config.toml
optimizer = "muon_variant"
batch_tokens = 131072
seq_len = 1024
steps = 6048
MLP neurons of a small language model. Each row is named by its layer, matrix (gate and up: input weights) and neuron, and shows model dimensions 400-463. Each number is 50 + 10 x the weight over its row's rms, rounded and kept within 0 to 99. A neuron's up and down rows have the sign that makes its largest values positive.
A block is one neuron, or neurons of one layer that tend to fire together. After each block is what it responds to, as a language model described it from the Wikipedia text at the highest values.

L4.gate14:36 34 69 43 59 44 57 59 58 46 58 57 38 39 48 50 64 41 42 61 26 59 45 46 62 47 47 58 72 39 56 74 40 45 54 31 42 43 39 44 55 61 59 41 54 68 50 58 34 60 62 66 36 40 49 57 50 78 60 44 40 42 60 56
L4.up14:39 42 55 54 37 46 33 30 59 39 67 59 35 39 43 41 52 54 42 45 53 63 55 55 60 58 55 48 59 70 38 56 53 57 54 54 53 55 47 47 49 48 56 51 41 43 58 57 35 74 34 44 54 61 46 47 57 52 68 57 24 24 51 69
L4.gate148:59 52 39 57 50 43 46 49 22 55 48 66 45 57 39 79 41 48 48 45 41 51 57 51 49 47 49 47 46 41 35 59 51 48 63 44 53 36 29 68 39 51 49 37 64 48 46 65 46 49 63 48 42 55 37 43 55 56 33 43 39 43 52 41
L4.up148:62 40 29 60 74 39 50 48 36 51 53 52 48 63 56 50 16 46 57 55 39 36 60 39 70 73 36 40 63 61 41 50 55 70 76 54 44 42 44 52 36 56 40 67 58 39 50 68 52 54 57 58 55 57 38 43 49 45 60 38 51 50 56 44
L4.gate290:44 41 56 43 45 23 51 49 52 31 61 45 48 42 61 49 61 53 56 45 43 59 56 57 57 80 65 27 50 53 39 54 40 38 49 47 53 59 47 50 28 41 44 45 37 49 32 40 31 44 49 40 46 30 34 55 55 50 60 58 72 58 47 60
L4.up290:49 54 41 56 34 44 48 48 40 61 58 44 58 57 52 45 58 26 47 65 57 44 43 55 42 34 57 68 26 43 53 61 42 36 41 51 59 63 37 44 58 49 42 57 64 48 60 51 59 73 32 47 42 29 52 49 49 64 57 45 57 46 49 57
L4.gate391:49 46 36 44 60 57 53 52 67 67 55 44 49 66 71 38 37 59 49 44 45 70 53 53 55 52 57 45 40 41 57 48 49 42 46 65 47 52 62 61 57 52 38 69 52 55 49 47 38 39 24 55 44 28 54 55 29 43 58 44 36 57 59 59
L4.up391:58 31 46 49 38 67 46 42 50 49 44 24 42 61 50 50 43 57 39 27 41 67 42 52 38 63 51 55 42 56 30 49 39 43 45 23 59 77 45 51 47 44 32 48 49 45 32 64 53 63 59 52 46 47 60 46 43 67 34 43 42 55 48 69
L4.gate456:55 48 64 71 46 42 60 62 58 49 54 51 47 50 51 54 62 60 38 78 50 57 49 50 45 54 45 54 62 59 38 58 38 58 48 39 49 50 45 64 43 44 49 41 56 70 63 58 45 50 52 42 53 56 47 43 52 59 50 43 46 42 55 40
L4.up456:53 61 59 57 80 69 55 60 57 38 55 35 49 62 73 40 53 65 41 58 37 52 62 60 55 45 74 52 57 46 35 50 50 46 38 49 57 45 45 37 49 51 55 54 33 57 37 41 49 47 61 60 49 61 53 56 53 53 50 32 54 61 67 54
L4.gate507:32 49 58 43 60 54 71 39 50 42 62 57 53 54 34 33 24 38 29 67 66 62 41 43 69 65 74 63 39 48 50 70 60 30 38 51 48 47 58 41 42 49 46 69 48 48 44 61 52 40 36 54 71 45 29 42 46 69 59 43 48 68 51 43
L4.up507:54 66 52 46 34 45 56 52 48 41 50 52 44 69 41 42 49 41 32 59 57 58 53 53 45 37 55 47 32 52 44 49 51 61 31 43 41 54 51 28 44 54 33 38 57 48 67 58 47 52 43 42 46 39 41 50 64 52 62 39 41 61 64 37
L4.gate798:50 60 44 55 60 45 64 50 38 52 63 54 59 36 49 57 47 46 50 49 45 51 42 64 46 61 53 47 49 56 53 33 50 40 41 62 52 53 25 61 42 57 47 35 50 57 81 49 49 48 49 41 52 42 50 58 48 32 32 37 45 34 51 46
L4.up798:55 50 34 54 54 50 48 52 27 63 63 59 48 51 58 54 52 49 53 47 50 49 40 44 51 47 57 42 51 36 50 46 47 48 53 51 57 67 38 57 50 50 65 37 30 52 53 45 35 68 58 46 54 38 52 59 47 64 34 43 63 60 54 49
L4.gate1054:31 56 52 52 46 45 48 42 33 48 50 52 55 34 48 48 50 54 42 82 52 47 58 43 48 49 67 47 40 54 70 47 58 47 39 32 40 54 64 75 47 39 48 39 41 54 32 37 20 47 53 56 56 55 51 22 50 46 42 70 30 50 54 40
L4.up1054:43 57 68 47 45 49 50 60 42 51 40 48 52 65 54 68 29 52 59 28 62 41 50 52 64 72 70 41 61 53 54 63 48 40 52 37 44 45 51 73 59 55 54 66 55 37 33 60 33 75 36 51 60 56 50 56 49 57 42 49 53 45 52 61
L4.gate1115:51 51 43 34 54 39 44 69 48 43 52 42 43 46 49 64 68 60 37 47 38 59 48 29 62 64 51 50 68 49 70 43 59 38 52 52 33 42 52 42 40 66 58 42 41 50 53 43 61 50 50 65 44 23 55 51 53 50 41 40 49 43 56 46
L4.up1115:51 69 41 49 64 32 65 48 62 49 35 52 41 56 56 68 53 57 53 65 40 60 58 49 58 62 47 29 51 44 58 47 40 56 51 52 43 31 53 43 60 59 47 49 53 52 41 55 52 72 46 45 47 54 56 56 49 32 52 45 54 51 59 52
L4.gate1131:61 46 39 44 55 45 49 49 49 52 55 54 51 59 52 22 60 50 50 44 44 59 62 46 60 59 61 55 33 59 49 54 47 53 47 38 26 59 50 34 57 59 38 39 51 64 48 41 63 49 52 39 52 71 45 59 52 43 35 40 41 42 74 55
L4.up1131:39 37 57 77 52 52 53 61 58 60 47 45 49 52 36 34 41 50 46 55 62 37 47 51 50 44 47 59 45 58 43 50 52 54 54 51 40 50 56 65 65 53 39 38 44 61 68 65 51 62 45 36 51 43 44 45 35 56 56 38 54 52 48 55
L4.gate1185:46 59 59 59 45 47 47 43 56 58 44 64 42 36 32 41 45 45 59 61 16 53 52 59 56 50 55 69 50 48 46 42 46 49 65 44 45 40 53 45 47 58 36 58 58 55 56 56 35 63 55 46 55 51 37 42 55 56 40 40 46 31 55 66
L4.up1185:41 57 36 31 44 42 52 46 38 30 51 61 44 33 56 56 43 44 44 37 50 54 50 72 52 51 57 47 49 47 40 55 52 46 63 37 34 61 50 60 51 35 38 60 55 51 58 45 54 27 32 61 38 37 58 22 54 53 50 49 35 56 42 44
L4.gate1265:51 56 36 48 37 47 59 57 68 60 49 47 44 47 53 56 43 56 43 57 39 50 45 54 51 55 58 51 51 50 39 47 59 41 29 42 47 58 73 47 36 42 61 55 40 54 44 42 50 41 42 54 56 54 61 53 65 37 50 44 43 57 32 47
L4.up1265:36 43 46 54 32 49 40 49 50 66 57 64 43 47 45 64 35 50 47 62 36 53 48 48 63 44 49 69 45 38 35 50 44 42 39 47 72 56 48 41 53 43 46 72 38 45 46 55 50 50 37 50 45 65 58 50 46 50 68 40 44 41 53 47
L4.gate1408:32 51 33 46 59 63 58 62 48 52 50 60 48 64 44 58 42 51 56 57 56 49 49 55 44 30 47 54 51 59 35 39 50 54 56 35 46 28 49 58 44 47 32 41 58 37 32 45 38 68 37 57 45 37 50 54 59 45 41 53 41 31 47 54
L4.up1408:58 74 57 62 47 58 48 39 47 53 61 31 44 67 54 40 36 52 39 57 41 36 26 60 62 65 56 60 34 71 60 53 46 55 33 54 57 54 54 32 40 43 71 39 43 49 54 43 52 64 58 47 61 60 49 44 58 64 32 52 36 45 44 55
L4.gate1412:49 56 42 62 50 35 52 55 61 43 67 46 54 37 76 48 55 45 64 65 44 60 52 68 45 50 56 57 57 49 53 52 32 39 40 52 55 51 41 64 53 53 39 45 48 50 60 36 46 45 49 50 41 67 45 60 51 61 69 40 38 46 59 49
L4.up1412:46 56 25 63 62 45 48 61 54 34 39 61 46 47 63 60 54 33 41 59 49 42 43 68 60 48 52 46 57 49 55 39 31 44 44 50 47 67 46 55 52 43 46 39 29 50 48 48 50 46 47 58 68 57 57 56 57 49 38 48 50 50 59 37
L4.gate1792:48 41 61 45 48 43 52 37 62 50 56 60 46 41 55 60 47 43 37 52 45 51 49 54 38 40 49 58 54 64 58 54 46 50 56 72 52 47 42 58 38 38 58 38 51 55 49 37 53 35 55 60 49 61 40 38 41 35 51 56 41 45 51 53
L4.up1792:53 48 57 59 50 49 55 29 54 62 62 60 59 44 51 56 55 60 48 64 53 42 41 55 55 60 48 56 59 66 64 56 50 37 57 64 39 47 56 58 42 36 68 34 41 47 49 30 42 57 58 44 38 42 78 51 49 52 35 59 51 50 59 53
L4.gate1985:65 62 54 69 29 49 50 57 54 56 62 47 46 38 34 39 68 42 59 43 40 61 38 47 49 45 65 49 38 39 43 34 55 55 37 55 74 48 57 51 41 53 52 46 46 68 43 47 66 49 53 45 51 48 52 46 30 47 50 72 55 64 39 46
L4.up1985:41 62 54 46 54 42 57 54 48 55 55 44 46 58 67 33 50 38 38 32 42 51 50 56 36 64 63 54 29 50 41 46 50 45 50 42 47 45 65 52 73 47 35 46 43 48 51 59 52 50 40 37 21 25 50 62 57 61 62 37 45 39 50 62
Prepositions completing connectives

L3.gate121:59 34 50 66 53 49 53 53 61 43 68 57 65 36 56 45 42 56 57 55 39 54 46 38 52 63 53 51 45 44 51 65 52 44 45 52 54 57 58 57 43 53 26 56 63 53 42 57 49 53 52 59 50 38 52 66 63 48 46 47 41 50 52 52
L3.up121:43 52 48 56 58 29 47 57 53 45 27 67 53 52 52 45 45 62 66 52 57 58 45 45 44 55 46 40 51 58 57 52 62 46 43 54 51 39 35 34 45 44 56 37 61 73 62 48 50 39 51 53 56 41 36 46 43 48 52 39 51 65 52 50
L3.gate596:55 46 36 48 61 37 61 56 65 41 49 55 46 56 33 52 47 44 50 55 57 46 63 59 74 47 53 64 32 48 34 46 34 66 71 48 42 59 50 49 45 33 43 34 52 55 46 51 51 46 60 60 54 42 41 47 51 46 49 56 62 53 60 53
L3.up596:42 64 24 45 66 43 56 44 48 63 51 53 51 48 27 66 68 47 46 59 48 47 57 52 44 37 32 42 48 53 49 44 42 71 66 52 35 68 38 49 60 44 50 54 59 54 22 50 65 35 58 58 44 57 54 44 42 44 49 55 74 48 50 45
L3.gate616:38 40 48 58 42 56 42 76 57 51 52 51 42 59 32 60 38 46 46 50 50 59 41 59 47 33 49 51 48 38 27 37 60 61 59 48 41 59 46 46 67 50 46 48 39 56 63 44 56 59 39 56 62 33 42 50 71 62 58 68 49 43 42 48
L3.up616:53 48 46 59 50 23 60 56 67 50 56 46 46 44 41 67 52 32 31 60 54 49 32 48 47 46 47 44 35 35 47 44 50 47 36 49 45 70 38 49 57 48 55 53 54 52 57 59 48 62 30 52 55 63 37 41 60 53 59 52 58 58 39 58
L3.gate1114:46 64 62 59 51 40 52 48 53 52 51 53 50 45 43 59 60 50 69 58 45 43 62 42 52 60 67 57 53 55 20 65 69 60 49 40 60 50 45 46 49 38 32 56 48 63 37 44 41 61 59 64 40 53 39 43 59 37 65 64 32 44 69 46
L3.up1114:54 57 47 49 57 47 53 56 46 55 66 51 65 68 52 54 56 41 57 77 46 45 46 40 62 55 48 62 54 68 38 59 52 52 55 43 50 58 37 51 45 55 22 51 52 55 42 62 56 60 35 65 63 57 48 39 54 54 58 58 38 46 53 57
Clause-opening prepositions and conjunctions

L2.gate888:47 55 44 45 48 62 49 45 55 50 63 40 35 53 47 51 40 34 50 60 67 55 58 63 45 56 72 52 39 47 71 47 74 48 37 65 53 52 60 58 37 53 49 57 58 71 50 50 54 53 45 50 59 42 46 50 44 41 46 57 71 65 41 44
L2.up888:47 34 59 36 38 45 56 41 36 51 55 61 55 55 47 42 54 57 60 56 46 65 34 53 59 72 48 58 50 48 48 43 76 48 33 44 71 42 51 74 47 30 55 46 32 54 26 51 38 59 48 42 62 53 48 43 47 55 50 42 43 41 68 50
Prepositions after noun phrases

L2.gate1864:47 55 59 49 48 52 47 40 36 55 48 43 39 76 37 53 45 45 52 45 53 44 46 55 79 45 50 51 45 59 54 37 32 36 48 56 41 53 64 40 60 45 58 50 55 58 46 64 51 51 54 45 49 73 42 45 66 29 65 51 47 33 32 54
L2.up1864:72 63 63 58 59 58 42 70 43 52 62 61 49 46 48 61 37 48 39 50 60 42 32 49 44 70 50 71 42 54 39 61 74 41 42 63 57 40 39 48 48 52 57 55 52 48 40 58 47 61 51 39 49 39 25 52 41 42 51 55 44 49 55 72
Place-name completion

L4.gate169:49 48 54 55 50 56 49 53 36 63 57 54 53 67 68 50 61 30 47 57 48 51 54 67 61 33 49 52 40 45 56 43 47 33 62 39 58 33 63 49 46 58 50 57 55 40 36 46 48 49 60 50 58 49 59 64 46 50 51 70 40 34 55 49
L4.up169:34 40 35 62 40 36 45 50 56 32 53 47 44 44 41 39 46 53 49 45 47 64 50 34 53 48 35 53 46 36 54 46 65 62 59 57 71 53 55 55 53 51 54 61 59 67 32 54 48 43 42 54 46 59 40 53 60 23 63 61 49 50 35 31
L4.gate186:66 43 56 49 72 46 51 48 47 29 40 41 55 53 34 48 54 36 59 52 45 37 29 30 51 56 51 40 52 54 45 64 51 61 43 50 53 51 33 59 51 54 48 66 49 63 66 60 49 58 62 38 34 45 62 45 48 55 54 51 29 57 61 51
L4.up186:59 51 49 57 56 72 48 40 42 43 56 40 54 58 46 41 57 73 54 44 46 46 60 36 41 44 69 41 46 55 71 63 54 49 68 42 43 55 41 56 56 52 53 43 36 55 53 43 50 39 48 51 49 33 60 65 41 48 48 38 37 43 28 48
L4.gate213:43 58 61 54 66 45 55 50 62 49 55 47 45 48 40 55 42 43 64 45 50 43 51 65 49 69 53 46 32 50 46 45 59 53 59 51 65 52 40 44 45 51 29 36 47 48 42 43 47 47 62 57 58 57 68 46 65 57 45 64 47 53 62 29
L4.up213:46 59 54 47 33 42 60 52 48 41 55 36 46 55 31 49 40 42 23 37 53 40 39 58 51 48 59 44 56 53 59 51 55 35 44 34 48 52 64 51 56 54 53 45 49 28 51 48 52 29 54 64 60 45 47 32 45 63 52 35 37 42 58 40
L4.gate370:54 37 46 67 59 46 68 35 37 50 57 54 50 50 53 65 41 48 55 49 45 40 38 54 45 70 54 70 49 45 52 50 52 42 62 40 49 45 41 54 42 62 56 52 35 43 47 51 40 59 48 37 49 49 63 44 38 45 50 52 49 52 54 48
L4.up370:56 47 52 51 59 54 50 43 43 48 55 44 58 24 53 45 57 50 33 37 51 44 55 53 39 50 61 65 54 59 50 22 46 35 49 34 57 49 27 71 43 57 64 64 39 45 65 51 40 42 57 33 50 59 46 55 36 51 52 40 47 47 42 52
L4.gate686:56 47 44 41 32 47 57 63 53 52 51 62 54 70 47 61 26 38 48 59 35 52 71 62 43 37 45 56 40 56 45 56 56 46 52 55 51 53 59 54 67 36 64 59 49 48 48 37 58 45 47 42 56 49 39 63 52 41 73 41 52 52 39 31
L4.up686:69 34 47 44 57 40 37 33 48 31 66 56 63 76 61 55 37 57 47 64 48 44 47 46 66 55 37 51 37 43 45 47 36 45 46 45 51 46 55 56 56 50 49 42 63 48 54 42 59 49 67 46 50 50 50 38 41 37 50 56 40 55 40 58
L4.gate725:38 59 43 48 46 62 61 64 55 42 52 48 38 43 50 46 44 55 41 63 46 47 43 51 62 60 38 59 50 43 59 44 58 63 47 52 41 34 63 40 50 25 46 81 49 51 46 41 32 32 49 52 60 62 43 54 37 39 66 39 39 58 39 51
L4.up725:46 53 33 43 44 50 63 49 58 47 52 57 60 47 44 60 59 51 62 43 57 40 65 51 38 42 64 35 30 38 56 48 51 32 71 39 59 43 48 53 39 47 56 43 60 40 36 35 48 54 59 36 53 56 47 63 65 50 49 56 54 42 54 36
L4.gate739:61 41 49 33 71 54 47 58 41 47 63 43 59 53 29 61 52 47 44 45 55 51 57 81 56 68 51 37 44 46 43 40 71 32 38 51 54 72 60 47 51 60 45 56 49 56 62 61 49 60 47 53 47 46 36 41 40 40 23 61 52 44 43 59
L4.up739:74 52 47 54 40 50 44 53 60 65 46 63 47 49 43 62 60 40 58 47 69 59 61 53 55 46 47 52 44 45 36 71 51 38 44 40 50 46 59 48 33 59 57 62 49 61 51 56 34 53 30 45 45 54 50 43 42 46 40 49 48 52 28 38
L4.gate957:51 55 34 54 39 42 60 39 59 64 43 40 52 48 53 49 53 54 57 50 42 55 53 59 52 43 46 46 42 48 52 59 45 34 51 62 53 44 61 33 53 44 54 63 58 50 58 39 50 45 72 46 50 61 44 77 51 41 71 46 30 42 31 52
L4.up957:45 52 43 58 46 51 59 36 70 59 50 46 47 62 52 52 45 75 65 64 53 41 49 37 55 57 56 50 55 46 53 51 40 45 59 67 52 45 43 29 54 53 46 34 34 31 49 57 50 47 55 50 40 44 41 67 38 41 62 45 54 48 42 51
L4.gate1003:36 48 38 45 44 38 64 58 56 41 60 55 53 68 55 57 37 46 50 60 37 35 48 38 42 38 63 51 51 50 43 44 44 41 64 45 57 50 62 35 50 56 57 71 58 39 70 48 48 43 42 33 47 67 44 48 38 49 44 38 41 53 51 35
L4.up1003:45 60 50 48 46 46 49 54 44 54 50 30 57 59 62 55 33 47 65 54 43 47 47 52 45 55 51 71 42 49 50 50 45 62 61 38 40 48 56 57 55 57 49 57 67 56 68 41 52 52 56 40 43 43 63 45 62 49 40 52 40 34 54 47
L4.gate1396:51 62 65 49 34 43 50 52 59 36 40 59 47 54 49 65 72 33 43 60 34 40 57 49 50 45 57 47 39 55 56 38 51 54 49 55 53 51 61 44 52 51 53 51 72 60 49 41 72 36 66 44 46 48 47 31 53 52 34 42 43 54 37 49
L4.up1396:63 41 36 46 55 62 59 37 52 60 75 44 70 47 42 66 34 55 46 74 43 43 54 37 53 44 48 45 60 63 36 61 55 46 59 20 66 47 51 49 51 50 58 39 63 44 53 68 53 53 43 51 60 47 58 36 32 48 29 50 63 36 56 67
L4.gate1414:33 55 52 43 61 64 72 49 63 29 51 56 40 51 55 45 38 35 53 43 40 70 40 68 49 50 51 61 43 67 36 42 67 30 54 56 51 64 40 41 40 64 60 66 50 30 42 59 36 56 60 43 49 57 34 57 55 60 43 34 52 39 56 61
L4.up1414:48 41 58 20 59 59 30 59 53 63 54 52 53 45 38 51 65 27 60 46 71 24 27 46 34 50 49 49 48 49 50 77 45 58 60 46 58 45 48 62 32 44 61 67 52 53 57 48 54 50 52 50 48 35 44 53 58 42 58 74 44 71 63 51
L4.gate1454:47 33 28 33 56 45 64 51 49 52 35 51 35 58 60 59 40 56 62 56 44 49 42 40 41 62 63 42 34 47 46 32 41 55 50 39 64 57 51 46 57 53 52 59 50 65 29 54 64 64 29 48 57 45 55 54 46 57 37 52 38 50 46 53
L4.up1454:64 33 42 43 71 68 54 49 47 42 49 64 54 64 46 67 59 49 53 47 47 56 46 44 47 53 62 58 52 59 46 46 61 42 44 44 54 52 27 30 54 36 81 36 66 43 62 49 37 60 56 35 46 38 28 45 54 45 57 37 37 61 41 59
L4.gate1648:44 60 48 56 46 48 47 40 62 62 53 61 58 48 31 70 51 46 62 73 45 57 41 36 33 59 57 43 44 40 38 60 47 53 40 56 39 38 41 36 37 62 19 51 49 46 55 44 55 57 53 39 64 52 62 34 47 64 46 52 49 68 43 50
L4.up1648:59 84 39 66 52 43 55 44 48 41 61 68 58 59 37 52 46 62 65 45 48 34 48 65 68 49 45 50 54 38 60 39 57 60 33 52 34 43 65 59 44 45 48 51 60 45 53 54 46 33 50 53 44 34 69 46 47 45 67 47 57 54 37 54
L4.gate1848:60 42 43 35 31 68 58 60 58 53 44 35 34 56 36 32 43 60 27 63 58 53 42 53 53 53 59 59 40 32 42 53 36 37 46 69 55 33 44 53 58 60 51 65 37 57 61 43 58 37 55 39 56 32 58 63 44 42 61 38 48 55 66 33
L4.up1848:53 68 60 45 32 52 45 50 48 32 56 50 43 40 69 46 30 47 34 67 60 36 34 50 59 66 56 61 45 50 48 39 40 60 64 69 41 30 46 35 59 58 46 48 52 49 56 47 55 47 59 72 58 42 33 56 49 28 35 50 42 32 65 56
L4.gate1980:47 62 51 70 63 37 38 50 75 55 47 51 48 44 43 40 51 59 40 42 31 71 56 48 39 58 41 43 26 49 56 32 66 52 53 51 49 41 33 38 29 57 49 55 58 54 45 62 53 32 60 42 45 46 44 42 51 47 29 66 48 50 37 46
L4.up1980:62 66 55 56 63 57 34 48 69 56 43 52 41 64 33 51 64 43 37 40 43 66 60 48 58 52 49 54 42 62 38 47 53 55 54 48 29 45 48 39 33 61 32 62 44 52 70 49 46 54 52 43 55 44 54 51 53 43 33 62 56 49 37 46
L4.gate2028:59 61 26 39 52 42 43 41 40 54 56 34 55 54 61 53 39 58 54 46 40 48 42 44 61 33 50 55 48 35 57 44 59 35 53 55 33 59 33 73 25 58 62 53 61 66 45 55 50 56 66 55 57 57 52 48 46 40 57 38 33 51 41 70
L4.up2028:60 51 61 53 40 61 42 41 58 71 57 48 69 50 47 55 64 48 65 51 50 58 39 50 79 41 41 40 45 38 51 66 68 39 67 38 64 41 48 44 47 60 50 54 65 50 45 41 47 48 64 44 54 48 63 57 53 66 46 53 42 46 42 57
Trailing place-name completion